Part of a small language model's weights.
Size: 12 layers, width 256, 4 heads of 64, MLP 1024 tanh GELU, vocabulary 15185, 13.4M parameters.
Architecture: learned positions, biases, tied embeddings.
Training: 738M tokens, 6354 steps.
MLP neurons of a small language model. Each row is named by its layer, matrix (up: input weights; down: output weights) and neuron, and shows model dimensions 80-175. Each number is 500 + 40 x the weight over its row's rms, rounded and kept within 0 to 999. Numbers have three digits each.
Before each neuron's rows, "fires in" lists the words (lower case) most often at its 100 highest values on Wikipedia text that the model never trained on.

fires in: "a", "assad"
L7.up571:531525520528448460495452489507499519451531505518488538496507495505520443446470504413559524525495516465486470516533522469498480453451451495544416467466486476498492483469493519452485540561432417454541441469500496525541535534555504468558513455521542520491554506438493522486514505493484501462
L7.down571:544431458508525454491463527473530601432503518468514514501502506507530561567424509485534477510557470560529534538468545509460414491397505512485509395438539475494506463496505580509500528542472486538529479492519489516468544495477477490538462487555557531445522449479491474439502534558494553512

fires in: "a", "quim"
L6.up515:451550512500502471454510445491464459465495456510512489470512523460502486438433489493503438453512506516480586477510491460558539433501476517480526560453531455586509536522504409551458463501431498455579517569482492507528466534486488530516529517533506469505509481467434442449514530517478499517
L6.down515:474544514506478421506524540486532572530518564473545493516489557551508518492433479528433508511590436425519521491547490459513474565491559449407457486512555468571504466465533471501464531442520479471524509510464477441450445492533516539497463523507548554482527466639515513557511466516453524537

fires in: "however", "because", "despite", "although", "to", "but"
L2.up746:424552569559568483503490488425547451544509526485516586555464498559496481510549513452491514517546513483487480455600527526462448470460522502523491473522516556543548435557441511457452468434531498509461452524514523549474491439544525497530553516479533485477492514533479501481501501458533458482
L2.down746:541467486487463520542443482428473451510462516553498495539573458480493457518508492534481440430501476542520475535400442471501473489537474496491555515477463521538485480561514482557474473471529570494567508460507568549463441516461504497515511482440546520436493442492433531517521477558453546497

fires in: "that", "if", "how", "what", "because", "where"
L2.up518:513483510485406533507485495526487495525499530481453527516518491513547480552511481489493454496480501426497539486573508460448445561472494559514505396467491485522498397536572549502537487450526504436435569456527496502533518510495496543478578423432485541551513511470483493508501487524558494576
L2.down518:532501521494496532538413449474515413473437497459453513504554491504499437517497532488515505485503431410500514499504489497498531522467565588543531452538462460505466444522450509516463438459505587531457508387485465527534528495549522529465561486569508465559529450454518555499513459470461500472

fires in: "in", "the", "to", "of"
L2.up173:544454511515538501514493427496540556513493423558484445499451398448445485466516548514503559558550564539484489505494504514517542520546519502519486529483535518477468530579523506560546450580457558467508447526499545487562445488483505467506417562539562525455517498463459486482551512512460482483
L2.down173:565475484482524505455512576522444431449549530488532542446512544407484533449548431479538533512486522480424489486528495479511392495468505482502498470487457492525494415491491490514463518404588527550481551535511544572539519628559506522475494519511397480468472396583509527511469569478532499475

fires in: "in", "on", "released", "the"
L7.up488:460433492540496516502463437419440516514539407584486440509445508508486471477496510464417484518516477522511479490481479475549554408469494499502512538492478525481548592477504458520503477492514564540556521555526498549495532468506484448554443458533463494585477542490504488466410572519484457491
L7.down488:486494507469458439499514508500531560437442570538478496534550454464461550478533433557550569437537480501476431473511507500531496482498451472497491501424433438514463459485541523536626454551499566424502488391529495498495504524473497464486469515491478462508504537466434579503500480524461514467

fires in: "a", "an"
L8.up628:521526447543435519537451455481506456452581453489484526494515493466499504479496477520471514544474463423582447568565478467517532472403458530498471529512557488489520597496500519490441447475432458535469517478554510472470494550500470538562501517493527476529501474425469504512568555459471462539
L8.down628:527549468512493452460498471514545544536559483508460435490517447589464506536457456479492477545575514583495504501442471458471469533521459498593519518507477508540469479563508492508544533490483521425560500493470462491514505512589516482483459513501494542493483484507473452553500516447530463458

fires in: "on", "for", "up", "after", "in", "began"
L2.up489:520495439484454578455509504475561551581509444571421459451504425533529505446504479471484493507539529427441518510490492495574455440556513510521571490462466518506486502498526504501481518478526554457445569510472460493514532533513557492436475487515472485540426488508543525481495482525557509518
L2.down489:523544495537442538470549430496473452503452510557490470431541501515398527486552481472453435563554514473576517428522490481432463521464508568498451466513485587472490470521495467531459514457512527558523485422533531611474514468526471507479476434521406495526540479456486519510479485470458486459

fires in: "a"
L2.up228:531508508510522456533447459483543434480507485474402433528483559519507489498423506469564494547544524550483523532535452435491556379456412451485513534507542464589561530518559490526461567468470452475507495497495515509528486483471525490520552478524488513457460465441487477471471487480512481485
L2.down228:534504479462420514526455463530510497436445547473433443428556589466531452487434531488594496564490476494530442498495517540475530484461506532469559494534549437546546576500540505535466517457462458467518455521510462538431471543505462434516518468488487507439505497464448416496543545497505512439

fires in: "while", "after", "although", "despite", "found", "founders"
L2.up723:517474484485553487474487508442514499525523508520556503570359504533455460547485564541500408504500539449544470475513436473466513541485509549540526572414529464404515454468553501429476541481502495447469520571553512502455494406463448576539559448506452473557499526497444479431458481497493504521
L2.down723:495494508530382475473517522583505537529480540520437499482555425491463511550509480514519467573486568447526448443450523495440484582495512515491433504584504500440541463511451483457486503578503472507561437552534565501485518418494466395462530442483450480489499533510475511497525489513492558538

fires in: "a"
L8.up845:444513439520450450470509521435558549474521485515476503522485519462525462515486481460492512542488551426483543487461446529523568469469496408547465484531598500603484443469551537551469571540419408398501489531474456542534482547492516477533521488470514487495522495467487556511509532546472501559
L8.down845:475496403490479539543403438481462464515482515530530491520405473463473510488422472449509543453541521505488474489527508456536495501471450549485481483487485444588521482475489515472414421534469436477525483561520464463432550494484515520474480538533524505488516448520457506517514462541514504540

fires in: "will", "shot", "can", "would", "spent"
L2.up664:496498482514490473494506411508551502462484513554518520512478448490536487508485565528561536563567453483470508536423553506516570529493497531522509490480460461424472480458504486554554521517536504528536549585481474504482522533555419466620377440494494495474527470524435511497464514429500509493
L2.down664:498520452505550498533522551580482481445482538501536547511427472425438493551491395535494491424498525447555482416551444528537502490525467471447478507532492519481565460505478550495505483530518482455504487470544514563472511504602550458464500543482483531508562518495433550502462504516581497473